Weights of a small transformer language model: 42.8M parameters, tied embeddings.
MLP neurons of a small language model. Each row is named by its layer, matrix (gate and up: input weights; down: output weights) and neuron, and shows model dimensions 0-191. Each number is 128 + 32 x the weight over its row's rms, rounded and kept within 0 to 255. Numbers have three digits each. A neuron's up and down rows have the sign that makes its largest values positive.
After each neuron's rows, "fires after" lists the tokens most often just before its 100 highest values on Wikipedia text that the model never trained on. A number after a token or word is its count.

L5.gate1075:161108074073099121157096098136106109139212127106159160100095129106173094109106178135124139119155109111076162099110099080110102072175141141088129176082119204161174141106136114157117151088131168103057064119160151127119122130085142167138114090097090091156140114163146162146186151171112133073135095127102099107140087126159123119183140129154133193094162179136155136158114152114195188126147115121126130120130111077161098100084164180079115150171091116125072193155123142186140157103095137129156117168029134073102137084134110072096130145130144174178153117098173168157156148085135138161
L5.up1075:173168129165190145124080079141122074055078176151133149137122060109146142154129156119131140088163157145174088129125141157143172128078097161149211148178175129138121130182098151134122122160098092146090139105104159105130170120146096131136111077190148161120112146165153155129141115143091096084108158096116106112122184123119098101113107146166142127101086147133130115101126077120180104143131096170129095165159108107126132082135157149111171118106106145110104134190153193177090138105170151104078102130129165140137077142128116122050145099124105088138147104141122099121118142086155109142
L5.down1075:150155145122084136130146131126110110078134105109109098130079213077104153102141149108113109135162106083072174119098071107098106069169134142200133192114189210160097145152187185092104121133133110148103139119130140115138133127093153168152147145084119113127185182101115171110117090122104146107114123133141128142140102127127114116106191123197146135097103174095116110178100145108160131135153114114156209132107135136153115109148134164067146109123081117126088162112126115166091047082111109173089110213132137155089101069073130127169130130102162163168142093102135179172095086143152140139
fires after: " " 99

L11.gate900:144107214152084117173203086168115144127127163163153099139115069141106103102116156179098111131131140166124152099135152129088125128163098158131193195077137123119178103132173094154155147108157150120141142138115148109078108193108126172105102086160159147097159131145150163171108156104136186062091134178158164104082094162115096148168157098095180149114125145127137120108107060149082137176110117147126138152109149094105192109068122133122079135120118109123149137146108065110195117145144175067156117175152174170087128074141162109136118072114121144116123123150151196113066061132150128158
L11.up900:097113184128116155104182018166108234104151157129061145139138112168147103108198070148128182143132077144084126089170144142162076113183103162131144135156140102150095184148120081155136111146141162092138137121118144132139130156085114136147076149169123138123102128108128180161130070077187135121137095089111115180106080169102099095121119152145168067077152107166134065146094161087106107179151136101127193132130106013183121092081117116065143107109190129144138163171184102098136092115174145175087196149140140117128050073093136112182112127134149150170101132083161149079098136121109144111
L11.down900:123143151147079129143132055122125115071138199131109147114136103099109166084159112128118130091122163208104105133188146158109040076122134163115170141161120109145097133182146114141126134155172150124148141111146124120116130126080079090171125111171174150116161093122116106155135089103172106085159113168122076151165161129111122099107130140145173134142134146115118147105031150139161137121130141148155124147091190143198122119127115232095157159125170183080140125080151170144154122161108098126078186159129157140069097084123129114148097135162139148157095082133155169144190125117150136106
fires after: " |" 99

L7.gate786:119178141126105145134128088148111141081132130121139141133241134098100098085122115132147158116134168139124114150162123073142144079082158160138121153103154112122119123137132110083069140160102162186140105194121124058089151035160090130158155125126140146176110176134123145125123177139159117142091151081164153176126059141102112123138173131169139154120097141125089144131172159159140107125059130102079147157060100168098154096174125133093145140097084155171091140148080094222135156107109179145116193095127134123122092162089160133145123082082152144111118103144142119143162174070107144148
L7.up786:171154176057172089143087118093036177114085131082100114156121086185131169169113130165132094137088099113131147098117108073124189153132130139134140092180098139129104129112098214107185177141117140119141133108159126048151128155133104168105147112139170130114136103095114179132150113092125178140152084119106124099106170141106205125168139078088048130124072137062128079103133151121105093135162127163077058117148120114164180165136146158120116124184121072141106163097135171177030087130154139129172123127107051163148139092149110046157129122149079093100064118102145079152138173097097162138
L7.down786:095145135176171103118129080113119106159088115134083176069180143221192170089151124134147112186138066053154069094048134076134158160079143101120134111150120172133083174144176120133133148095070103088109153202115114146130122138148094128156194151114151110170183155123116132126141170111107136158158101141143126074091140136073157147144149159110142163154141125095102103150118082129100108146098070126130128145157204130112118070128170134059143174173140122162118168086121090175154126160091107125139095137121121108137094123121084046137111140118099154175068170134115118113167165155159107118
fires after: " " 78

L8.gate476:172150138118076113164069105131131125162153152147157079181176134102146195136076126147157152097115131123078109124139125106083123131119121123068132179080133093127125097138101116154105080069114147138057136124116140106151129123210110098148168103183129110178098112082101138121166159151133150116091123178221130130135065110093072082129155190130143185138092166153154156151148132156090166179117140102105099091134105087080145088143190082149136188160108138126143134116157187159086067128089136106097157074160095149101150104087135140172111104081156088129167097135093151147170077149142147187
L8.up476:171129143120087153123125110098100143150087135155145092136098154162136197101161161151127123141178127179079156126182157164156193177130124139172156125156110114087047112102069127159131095118107116090123132170109197101193143127097174134166143094103087133153125161105115120090132048150134124124141160117129112086086100172071084133161143142122128122143105136088045147143131097103104151124093169123125153070113113106101100076084141131150153105153107132133153147067110125129132097119100110111118125100116132115108135185118174187156158131149209107117142207107142120095146070102137118137
L8.down476:124142080119142094106184044139155169125126114108078202112135147105131084100181098110120100145160103150146155124167153151144123153166124093186183084124183113084112127103148129135112128174102133072112151102147133140130120146096170135120084131115137142050206159106142158113119106086128125079132140125070128141152169130162177200139138080076145118105135070155091155117072156159184162124182117178174168140133128138104122122122066190145161107109132139184096097158137105163130170095100158172127079150109130094159151165163110115126103131156088146129136175111097145103107143091057155125
fires after: ";" 28, " |" 27

L7.gate693:180175167133093154090159041117173103153119109113127145084193157133110147119126141150154143115101140144148131134158123107113174176172152165126138186103096088127122090130133133080167104174150118115134176096065120102139129150092142078179131087146167083072111139126076155154123127134145122074131107106161157054099137145182111094152058111108089091113130202126181122099191124159138138174072098126158148110112150113159134072072154055141128176098108082087139104102167075113105172113122121138168131076137139129022214104104137157090181074109150146104158175108096119110086153167101086138
L7.up693:104122082093104108106172103103134129167124089154068133099111168134187121092095131136144120083125100125101119103134144144155183159153147124140076140119177122120156053146092092099172109164139146094167111060173184185177042122116152162153157130119144183054158159088133113155081076132122098075180131111141184103131115113111098166184103145098122134120138144181146123177135142175174132099115066144172117088136166102188122070106124103125134115143148106118097126132184118112088193155116097091137128121173100094120136112117176141113154160105170147161163155063141073088120091146148115102
L7.down693:131138125136139104126103166149108102112096163153064186161175117100121146119112092165185168088201117139094103123118146082111174150116160118162112096109129117105106142081111137110145093168145127130146094124177150211164099157124115130130121136148101167125188192108127108131132185144170120101134190120157116162150115042141150132072137113157090115037124100202101162197111187116102198088177081128134103083169157111183117076169139153143114115075171102146142204099140149112100159147111133161110138152105091055150123179124177132077088137077132123122196104113157140124156100163094153105
fires after: " |" 83

L8.gate1372:085073096101170094112077060176137167107098161180120180103143136074138088119156121128095095164074089113090144129136128131098118156145124141079167068133132139177164155074093075157148153078139156078058103132127108180168126124126091113102121077133130158117131053194154152118126117063090163150062096148116169145074072175182182170170106140122138201118148161074097124098140130129157097122124124110194127151101193111148149157109100112130202167104158139142128155114123151114204099096121127108134147178122055151099146071147134139099104180147083126120128103119112091104133174109171135156
L8.up1372:097150138130129123115044122209149142076155187179156128191125088102154082123153162149093176139146136135115091129114104107095121137079132176133119137084132107212073174143096124083087116201116146093096102132099104157115109143138069122110128114149155120174135130143119142101134071108123128163143141082102143061165128200109134141181134121132125073126108179154188134179160181099143108099096108117085119129135139113116089095076175136078132129150107101151112095132185124141132138105107172154099099114113165122105111071126137090089096169140146135054119092132120190073159106147123153141
L8.down1372:053099139167109112172095139101071132080144091148126184139147099096079109123110113173135126135154180221122124161113124089090161119147139099134104122107172111128101163090083126073082154174084151088130082146131185174112086127124161088113109095149143110127090100167112166104158121108127144108121085089115138166158106147161124118123055105109118126099122101106134109100147181114161133132173152097135110081108102082143131147135165067167174119085164131137116145072086150112133143083132162106172123161166163147090159127111137129119120121164170164126118101162145133111079226124118144134
fires after: " " 73, " (" 17, "\n" 4

L8.gate772:110139128158180102125140135086104163168122101131103140131100114087123087083143168127178106090096150090182126110150123160151154142141096142159105186093105109102113139113131155128155089132108121113114105171143127127100179141168096180169101131167189167139153083091096168163117120128081142118143145085160172088104102109139136117147153168092138123116119143158154162097114131098048078121113137115155159114118193080096122169145116080112133108094116080086147144076153131095159147180181141141138135145157112094078128079087129157220095086145074108112112164078087067082094124110159154106
L8.up772:092175153185149110136117168147099145132146113124086135111104100117079134143079121133213108104167135139181128162096124147060128144096097132086128103131128115099178133110150169086129119102137157104131138162111146135084159144112110161159101129125179108132185085079119151119139129056117069122161130091246134135096132116108169145136171173101148158131117157178153062132113102133144121094109151198117126119133139113161092135090136103150161115062145126142103128090155151144150142154186154126174152163157069119090098114151115138145113133129095183126110123103093089101103181099091067160
L8.down772:120121136079103136081168106137067105098140127147168172114077127058141102148090123096124150105123071162056124170098111130118106120125074139107132069067123148182137109117135069080136154161197103118120155118192180116088119122161147117098145150114152158232113124079177157119188171181112134124141156129141125139155177073120151082135149115087092109084140053067134111135056112060148188134137156130110099091173147120087160132133036068151136119105095065136153123044158138181162129162147150103102090118116158128163123112142112142108114102104108173104115152137113123121142124088172100137
fires after: " " 52, " |" 39, "1" 4

L7.gate850:146152171162110107112133134104142146152151117101063187091171052167089084144076139155173069130130126099187121096134101175083147132118099147099109096127112137084141129092174167105154103156148153137163170178121130075090160150119075176159108138150183180119168108113128131179120117145081152170172151071190130030121119122126143166143101152151080084138158074178137085125141144173138090143129159123148116141130167079161113137058071086166123141139115091172140123107100123135157132205143226127153183167197128135121132101093125172149158135140109156150104104088074121074080133125157104207
L7.up850:110128113149129097163166129130117127162124076145079155129128092081118089062083102149229149186182165098217193114109139103148142106093151112127151035093132155064146098067142105146092138098142148111125134133225172126149163144106097147135117133152145072120147076137153129075143161084115151124101189119109162092145117102143172149182110142171118155106130076113142074121141100103141091139133132103198112130119125079128079145126106149136130138098161156102102101086127050122157081155093105155126113134074098100133122152104109137188140114112104113138144172128186113101156110149147096103
L7.down850:138107147050110156119086137127178132133123148121197082158159144127131171122150146103092168108134121166029157077107167122139125137193122169114145150130110090161140118106094109123133091114125138139126127130094141193146074079120142071061159076116093183138085137152103112133175131166148125097144092095110095185203130149128124080129117088136127109135120141073091172170100055123128170154098117083123148122115109185115133079144125185141139091141073122141127126175178164139097149082084108157102101100119118141198109137096069076085111146101134099094105104148158165147127104155154150093
fires after: " |" 27, "0" 15, "1" 9, " " 5, "2" 5, "3" 4

L7.gate566:121174165179181209164107080184081144064159156131105134129142111109175076103133172189147174083111109200119150097167057086112103100139111143119184199100094157135113105155122100073147139210138114125176105181121140096104151133086100109212076159139146161141183126057125160101173106118084154104154110105151112077120113075106086196118155104205092047071105142097162128145127135112127144080126184118151147077107158082129157120080114086175140139145111063123085165125136131165150158186122137131123129136139158132081117081135102096097083046129138154150099135118105130129186120120152154222
L7.up566:105124116166122116133105144139096139110076091094073131165077115095162108160105178170109136095095116100125151109087185136087185148150108125096105112159070145133090139055113115120116135149105116096158146084088127172175088110204181110130119113113175113172137133110126122086165107142042157159114126156149186115098156141138075098151142161101136146120154114130139080138116091113098083137135174148176140136085156092125121093099174090100160097061145111130095190108165091171165128198130111119129124117164137114107118184102106181147104084099046127129144129136136139079150123090150169156
L7.down566:095138166135065114065151135155142141136099150123104164133127166106142147200113070161106138127109146143084106143102107148119116139134142061127104127169114150142109127075145114128151184159149118101140118071104133151154057152160133156080132195085137147141143152146196093080171110148107182142185121137113143123099069154149090127154085090132092121139160124068142120144141103129106080105093166098141193116192152134139109167124131122073112169165141057100094164186099140146123137147154093082077096117144104103108194152156108150130086109111096142142129156177168169105105131236081134157
fires after: " " 35, " —" 12, "0" 5, "4" 5, "." 5, " |" 5

L7.gate324:139183192197126170134150127059173153098137103173089173128074109192094073058067165144194042141106116097197131136143071154159105142122093144134146135154066084100121134144141126143167140098064163151141170121138119104147172150162145181156130134100177145077207083100106166079084123083113115057117148075175097079151096132125193171114091177098140097102134120124168109116114106166103081138123109176169111094164184078176169171124163133115119117151164083163079112121128089117163178143181162130147156190119104151115113083149101164181155137121084149158137130111147116134160137158151171172
L7.up324:154158140094104072165125151139095117105103057127125169126142144085080082107136155159189114170115211075148117182172127177126172126161130124124138114156063138120156079084155155146151103054138148098107160141162116092187142163140113155185116109172168161128157110103125162097072105110068134087130159085204103114108157116176093151141132156151123132122100084113228050101121119156121124131093112094112142099128159080168083134103168103099148089124192119099131160118107089128117075151109169159146149144168127137117113102115140158160134107124091142133099091076109066062090153145145089113
L7.down324:083112138088167116071103115142132132098096122128144111129117137117169165160101104136084124091176119213041106114120147117170160113115134106121105101123127136198096115145118089131137142167184145113106096138075126189096069133097178117059143130115080134152077140131128153180208114139091125154165158146059160173175146122076119109108078043141129125124164117082101172161139121089162180094141120113150131120095139155122186121157089133147157087114138111149147111139082187102083116099117145115106122098143120124095156153114148135116093093098139133109105143135136218172131113165158139118
fires after: " " 33, " —" 14, "%" 8, " |" 7, "1" 4, "5" 4

L7.gate13:119089151158158165105140138117140134104140223104114119138113133121121110130119180149152102081159107102093123151143098099086157128119108137145155099084129124129085082158164112187167055071159114133107121125120119136123112113086158193165168105068107112111147116137112168142146146114166068111103206166109090140161080074159145150149161117131107168079131106130065089119063148134179188125146161093083155146170098105115141180074122149159103104120151146090124077181129102141186134175133145114136140187156091137126068104145124121066150132114129154111167098156139089116109173182079223103
L7.up13:165120136117126197115150106137094179134137063134144105158171106097151132150067133147142126070105071097159114100148055118097217099142065127122127145136102131135166165097135114092098178148109103127081165147146186081162124131138091159138144096161142140118174134128121131141154133102144153151138139156106109130128060108129163107140090120104176170160121129097137182102107179108150149068144125078112123139122124149087154148078160111118110189022182146174228074115130103097081184061144151157151083069154168152160147131119159097101150192161079134102098136102101125142142140105186117160
L7.down13:152165145128152189169143132067148129110071150086110131108126155141128104114151080122174215140120198120120140157123161136137117134127133123159151126102200123130127129101121095178159144116173105173222110109116140159166135087146106108169149139114148110132070116137132180135093101168104089136057135155190137155166113165103145147084127138136146119096129113068104080157085153136139138130160164131132141126134106089137132104181109175186139114156106133110128167095155149138187109190096130137129171181137077152208074156087093113124078078099124150144187081117129114114138087025120180156
fires after: " |" 37, "\n" 11, ")\n" 10, ":" 5, ";" 4

L11.gate1155:180162107140150090160115144105196146041185154134124116111185136092167111110130111152125169164114149113102117137160128084180119103195148085140147112128129168079131180140113058094061135177160221161156089125168093090085132122092162123086108143115131136152147159066126124101106135069059117107085169110196143137146100129129100142083134149089147108180103098140068137155111158081113083180117127226150201162127130091099045109216158169150151152131179112137154112153113125149143149126086117085160095185151120114131158113137160106117076147092143144157153148105114112132103088152049100137
L11.up1155:094164103165104106108057117106127136073117106163113126075142142117153096100194181122128130117093183126090123124122114142115121122122092205141161124051096100175099117206078129070121104074196190108151127102105170117093159140079110082134137124116172153163115129152153153166082097136137072150169094145106141066086111189192063085191128168096130128189159122109156124116137180086164165134205171154116170118176127118163075148129187131129177164159142113118156148171146176150147202143081144128122118130131129142089123166109128123179143114052131130122084113181145125161125140145126145146
L11.down1155:061125163115100122105127057139167132168156145110139142173097183108111120112148136107060171173118136143117149136123090136122131137096115114150176145128142144131121147147131068135132145107140125136121107148156134153120156085125164207076090180184119169120147124111107096091157069115103101109123160146129062114157129076148107094105089078140127136115105125183076050154152170074119108125121129073115138148094117150067093119087090142117121149155122153115121094163116129133151084122096112149103094068140145158132077104037247157122057113179164132108131053140124124087138157234188119128
fires after: " " 71, "–" 18

L11.gate735:169164117105131117165115128141119150109219112135133169131133132079057103117177171098125105122149189122147093085134134109073155088127108129104145144138072153177117201106150093112065152144140137127095097180104109096072147080151033106151095127103163164147108166150109125083093117099137089079022057155119100150111144103136136170166148125112078161129135180147078119138106146130115105158079133159131169136105152114105149162096168118150114140124139114115096182132128060143124129098163169142126116170105107140134151155119163107069060145094154102144136102163128114107123135140171138187
L11.up735:117109140137114167150071142135105156111105076072130165109142087134183112153181140103112136095161137114108123192114116179116175159200116183130177112161126090154111123070093145124090148128129078122132149105079151133106109154135100152122146091132114189166103163107132187162071104066093048195145155080146142143116150160119149120162077166118132119152080152137097081076125135102122084111163156150082143161174123162190124112067150157153120140124123094160084136090145154125119014108084183164090132148105210215132097100174157105151079112196082131143139118166152135167137137180142076106
L11.down735:105124174088077082072106084083112130138083114171121184169124182172154153113159123127042159203143149162155183200183125074194177174109163150185122215104155095195113096157152133092096101100101160107137112179138131142108081093146159181171148166148108076071109127132134133145131097132133120090144110116100148067079132171182134131167135184137102096108162137118113167144159127113110099136078135120188092138137115141117118165114132158119177101095170087123134121131101114129177128072083120154118128153137101124095166132069114114201129145111103146113122195115158141091124125142125125109
fires after: " " 66, " (" 15

L5.gate1074:089117056171136147164169124125188076070171146128111135128152139117133093161136150109102064094177161131098106156086116128153154056145170196122118096109218180165151149131120141147132103075129130086077101133124185125108197123117121107166113088134162112111163127097150139072170105083210079175093108117145039083135189141149123095076119148064154147199124195105151183093134071136058111116122140118118075143186130107112124144127141135108119160112103161150094112106093156132141149125138105125083120076110114153135106119133090161070140078151167199122125079208083169147137175171148132155
L5.up1074:225173112146148068147098109140070151130143143115161189117153099055145127124115127105121151067075102124149199145193093114104137148130120146097120176176104120093203157110185149096089143088121146134105131118203179123140172181148087134128123088105142125119154140109122112148127168127128106101119118126116104119121137093103125113136136152079127060101096166160072083116092128105136126108131129142110117174158148146096069082128138168098125152117114100072133134085125152149150126156142164124197158128175160132123094101139119133192129084144136095130173116162150144157110122182150093144
L5.down1074:087127139176138142131171104122103080136142163160107103141147166093132155094111092122134093088176119106096083167134171075159128118107205166138177104117174149104131101173107136081140152107057158091135110162082106106101143130147110161112173166156075115097159145099107132129148145106119136161131160108108104096107159226097144103089150108091166162171131133126128159146154110107119098100146147144109104155105077105161122079162087130084114166134115185149094132115115136161095097114115112097024148058123125092093082124110064111069151122152108125170095095185158138085165151157120121101
fires after: " " 39, ";" 13, " (" 7, " |" 6, ")" 4

L11.gate105:152064103169164146132136073156161121140091187143105086133155063118120077120137119152161148128146126119118196138114120082039096129160168075092122085107109164161127140106077138115138086133169128148143105134067073112151145095112131154119143135155160125072055097098156107193189185122135147168132103190127134149093169122179094114112105133103108127182125152114106143103165085152116168152126115114162115138121127103135132139160140151102132110163151076143142200152123154100119187129085115193120165156112115124098077068172121048165114148085146127123106110099125091120106112129173189147
L11.up105:168118129131188079100172102154138069077088165109169122108173078146046120121164137149117111158138128120118206167152200136094132113178155121179107123134088163165121134089138082113088180110169124123204106106097094096192056146135120158089079141103174162158119176167184177162129130092094113121179122130146151089174095134200126105092094115134096163165083093085120073084101078121163137142078127082124112159033127175154066124109137086188197147158124097119128095086151120115136096106103126121141135149125113110133154115125176143129111169132109107121108078155135136101160157126139101122
L11.down105:131144167112120158106102089116126114125103102165134089108118090128073074127123122166130151130104178091127163176176115119107113134099160088116166115134077102158109064176149153062192085101146080149085135108097151141154144077114148102128134111198063125142134129116116109198142130151115134098118099198119158108133133068111088118091168115198155181141153149157148122145131172116065143134143130105088095064132158118099150115142193145119082155133115105122122140153040140175134153123128113132092175192125107123106133060205099177145182119105120152105103078184090157085116164099131116122
fires after: "." 19, "200" 14, "202" 12, "199" 7, "194" 5, "201" 5

L8.gate861:164118085088166120187149059150171149151128168144136092083149135114116095150111156131127124117071145099127125160152070186133182160118104152132084208189172087046111109201105154169143158072115093135191127084178091158140163084158130143142107159132110129117154137143150162127153110107110168077107140061143113117183153147155098109099163095061141071153107091113160181121115115212144147110078065116127108110108112152180126125103165140133095150130146074124132158141111126123104076118099081099095093077162092080115148134126113136144076083121146127104124146120142099104109130156138103142
L8.up861:185186146149117089130156154130132127113128098143056108126116173156146166119127168080126162132139151130111082111133113160126145185131117179157154128151107129166075136160097099113147148167157160127117091117132146088092068148191076164111102118103154191077113118084162147121148059176129158097173147164172204152086075130114157108169132104093120127140176094131076076136110140117129073161052126148141140075119147137136155153082186083146123125136150071119190130084172178028104106097190089118147151117115125115155189136136160175135136108157141174118117164133112147104100147102130108157
L8.down861:122097196157109148122154162124133135137164112107108135134109150065133141113107134139122163131098127163104152110141136097127106113136109123121156152128174096131153083047140097177121104096124146094128059164125141104093093177092127144116128137182106123111174155167060116130164132083106094163144135178154107127111132159159152147100155126194165135116169187074063116190071097030173114051147137149125067153091153141118160080148158165158198095080080161174116116029116114149152147080099121110129097136126117141023121075147180129141135160157122136149148126113144142145157066160158115115
fires after: " |" 43, ";" 7, " Peak" 6, " chart" 4, " C" 4

L11.gate781:156171189079127106150047099172104135073079121129131176083090148094109153087175078106180125068080158119165116150145080130119143111125138160144170141097115110152100076230144094142140104128127125149138144136049181142135113177069138195096078149128129147139177087138126157161166061059184155115157126127078064101106130148144127122149138167107122074108101122163121095058110109101111104159127140124140179095143071125152098064138087174101130125106095148120116114124171124138177092045109224145158141083189150172124163170118147119128138068148176142151142101130150142132140127125073136128
L11.up781:129105169128146131126177091135123158121142131169144080136134103137211126139119084146153129144118154097090119134144098127119162171092129157101135115143123124153127133104153155137127092162223145137147110113153183141072120130157127121172179143148080176100116087078130092134088106148163117076167110216145139242128070146148177123116144069134170111066127128117119124167070153100115110131143163172154181083138112151060175080206076149169085124160091114110116138183152144096128108115147105107084167162135155113135094130078162133146054121089123123148143115087157173142089133120124116168
L11.down781:120146181134104155148086069146062135118124139091092118123141105136130147057123130133127121073086140149070129124161127128113124125145144182155131144125156172095130123158142086118147108122129112089147092129138167111062127109119109119062103134132161142089118155136194183114148091111152118156136104095142130185137148110108166123138127146125171097124117111128123112063056118158149113156133152090135098107098137078168137094091078255100143132121134116106130108122134106091145116085063169108084156089141161140113114190037133150084096134132121158111101118135123099148131110035134143134
fires after: " |" 63, ";" 23, " a" 5

L8.gate785:121126114120063135118136171121128108123119153102070168095140133128120138119097144122116153162097116139155106195117193134114090115104085094081121115113125161115110148152099149112136066169145093164116112154179074084125151168130112166204089135151182109106133148135099136088126121111119127074099086116201157063119090144123094188154133138101183087071137110151137118147138077165149113067094097155146154103125205080121155147127146091118121113150107130068156122119086081122118176130085134122154158111206124077117052122069124173131105041146143148094123113070113090174112151113128119125
L8.up785:158160152143165105152133161068135116107098139139100218167163079146181133095118080117155132089118102128141135137107106129124126112114130129109141073119080097074122086162172099138159105104142088107117154124154068170090147144196191163111103176172106125169156097103068134192055102100177144149134138108154138118178120103147131118111127159081120127174140163128174113120110094153100086155089139132119172088115143100131094099130095205144072116122095130126122105125080118123139133104140135075163127092137121055094124137093122164139167105103133107131172108100072159109113130177105134103
L8.down785:120152126150139110120158108099093105101118072118136129135107119095167151155176215123097149123150131138168086113119139175127117033161078164152182114106090163140145144138115066114144135170125128103113103096110113150140093104158139106122129150118208151128159054139106141102143088182139134058159103167174076120202214138062137082130136151186131187094101102117121093152105158152132194125152089124067112114090121109126074107139092199161145135186099129138148147099133185129131076122113142103149130150121104134176078163085102119111147091145078097119133096133153133145136158097136093105
fires after: " " 57, " |" 25, " (" 7

L5.gate173:077129131092147135137115109122135115057153131146118128112149091106150127139097105126156127149127144159157135137158186118124114127109139084145183150147204077191158154130061159126063095176143076101134149131157095156120154114150166132149147181108180180152100079124107168126125148112137099129188104150136120079148086160114124128115108107103135103172104133112168087163115126100139162215077103089166110173156231061170092133112091122173129143180141129216169172124131156119109114131179139076144122148130139132144142171147173113115101040088151097128151126192100097089141125149096106151
L5.up173:142189031131196131052146113116076156110122175069123179086094146117175153106184185137105112113176162135140100127098095112135091127161111122126099117125076128173095110146166133177122175188102129125106120160094133132123066134111124120132070101094134089136149162188114154119130085170140157181108114151122147103147125108136203125101110171089109171172110106114067085144150086123092166084084181105111119111122126150100157147181176117166124143165152118068117144158118204166107132100127116105124142100129162081108193036229101147142063148129070113090151108114126159140170184178189115102
L5.down173:122119125101107160121151079173093082154173116129161113101109127106155060173141097075112161109052180126086124168129155143131079148162107109219109159148148123181097143131097157093128159138121154128101103111057151202102109138180141101170092161141112152168037077143116136216120115146153145048170102145081126098069165129161165143145095081117139110154169157099143130177181115103105191101164178117110149126141176116128128135106150115126137114097170149062111160125084125158146103086119145091139115115192135155145184117155106112174116076085168137138131143097103091013123158140089119091
fires after: "198" 29, "200" 8, "199" 6, "9" 6, "4" 5, "197" 5

L11.gate202:144105167145162117092137121125184120160142137070130123138105115186154110171118142151190081135177097086116098093148160155164094136170134100156127099140098158126168134194123099140204128085144136131131173132118124159091094193117121146155129121071159107104195109093144154182129094150096117111111154111155110102164108134114128154069152082115122074089131112160093133119126121114150155096150122121148115119097125112167146113059099166120081058137123129153164134127169124079077133140117125114168113161113128174154133050185063063157160111094172172193104137187100148105139114075165141122
L11.up202:133129114115139151087112110160129122105119159114125167078093106173108126109051174112101056110176056091147142140091107123164065150157173136129168144105135119117162127162137152100118125130105112163129081135174166182150133173122097171124188190151089145079135130072150155146132117158156114164085171144137128063160144157103118130125134112098163093141129161147157140154076129078137137121172121078117150111106120093156186097070133104128179104076135135038169063127136099108116119160091142133117130097090122171215121126121110101161058174074168161180119095122091145100107197141163098111
L11.down202:141168128134120178096143121098157135136151159081120109128143103119122104178106170111160134180108108161145128124169116126116110073112104124091142112119173117111088155139149131146106101142142170095138189078102147150120154104127096154110125160172147109132182162170145081141122143131134159079158126093117161167157144126146121125099100178128111118142108114138143124115153079144139130180113143084165103083120127104097126171130130114127115129162113067105150125043110163145120132110190061143140162139103156129255137186078094090108123102100140155094123101140143145091149116068090187157
fires after: "\n" 36, "ur" 8, ")\n" 4, "ol" 4, " Yes" 4, " Label" 4

L11.gate807:160109119193038148138113123077135095165161159103120162114156135125143126092121143120129081155111189112117205120126110092137061118168136120150066096092128075154126101139070128105118156136133114100089153152179118181106100157159085122110157104121177113100111142155150165153081119172123111135184124125164106124126067066173069157112087164132040141118143131112157108144193104123104159135102158128137155156090149163131092142102204150177121086173153087159131096070087141111068106161062110051069136178107132170105118173116089160106104125124095093141179159124154159141149119130113083181
L11.up807:174150149104119172105112101112133161240139078142120092105136135112119141117094132197113124140120126172106165148122112103139074132168160125149188121124128188144099134152103158148105071127181157160090133142196117064139125125187101122109172133121104129107108189150125143168078141110072062087139095117145122153132135117166105165138077146145109109150177150039106121149148129173102084101131106096171078191138155096135154078079121155170137120185179073144150104144145078164174123128125124027151147127203094171109124165094174138178182091105078143174119122115127144068141143142121092108
L11.down807:124156090106147115158094168119113100113081178138121178090155132110126170128093144122151085227142094123194115112142109105147128118119149130105171109086159167122142154077177090102047090126110130132140121044179147213104099162129142202172062142087141178118173106121175050109182105135086157078145180125171091182167097128066136143166070051159116116141189166194154116143194147088139115122126092094123116161148176150145079106160135078114148118126141105176097134140119105106131108143139150116126221098105166170099123086124091135088087129123174103125157169192141130158161135118113126074
fires after: " " 40, "–" 10, "-" 5, " (" 5, " |" 4

L8.gate1497:147135116121123128188117178143155108099152138092074133144121062125064136137161139132082118138132119155090136159104052117161105107103150165101131079173121063140178161141128091134093193101137152099062123096132118156093133086179097096096162103163155130139123123105116082145136160146130184115110093132176083129141050096055101083140191137110116129162183119170179139118143148124181104193159171136125087114120162096167092133100157152127096140111144153159072092132152162148105114159132143126192158119117136122133160120066098166107181100109142113136145183116157194131107127088127137124
L8.up1497:141161128089133087138114108082104151160128090104145131167073099125109115158111119097125107126111119123176130161140133119163102137137149166105154205157138126146109175131081155049158126095122135107149086177132226131124116103090096117168135122089093174104090071159121116088195095111139086087163077146099074238161120121090144160131148091092153135150177105114121119159158143133126172061175060096122172083129110176115140130149121137076162127123111117062167091157085087131169119118148155105124133141142140047130128143101108138116095066118165103126088073143101155170119152141119130129
L8.down1497:161081116111176103175158117132163101158065139137101136110081120141116136114103104191054118188184137105098095165107080105152120097061172159128137169168089096145188168121133122101149099087137143147060128133116157129148119084153140136086101098136117126176109152184118100125142141095115126138124105104154096130120146138078175095107073047137120114125168108110149144124071102100078079137139142133105081081136087143115157115134085134113064124070112121127172100098172111139117151168122116131125172058137157059209106103122179068154102090157137128118132115185147103170137148129123164148
fires after: " " 37, ")" 9, " Stadium" 5, " School" 4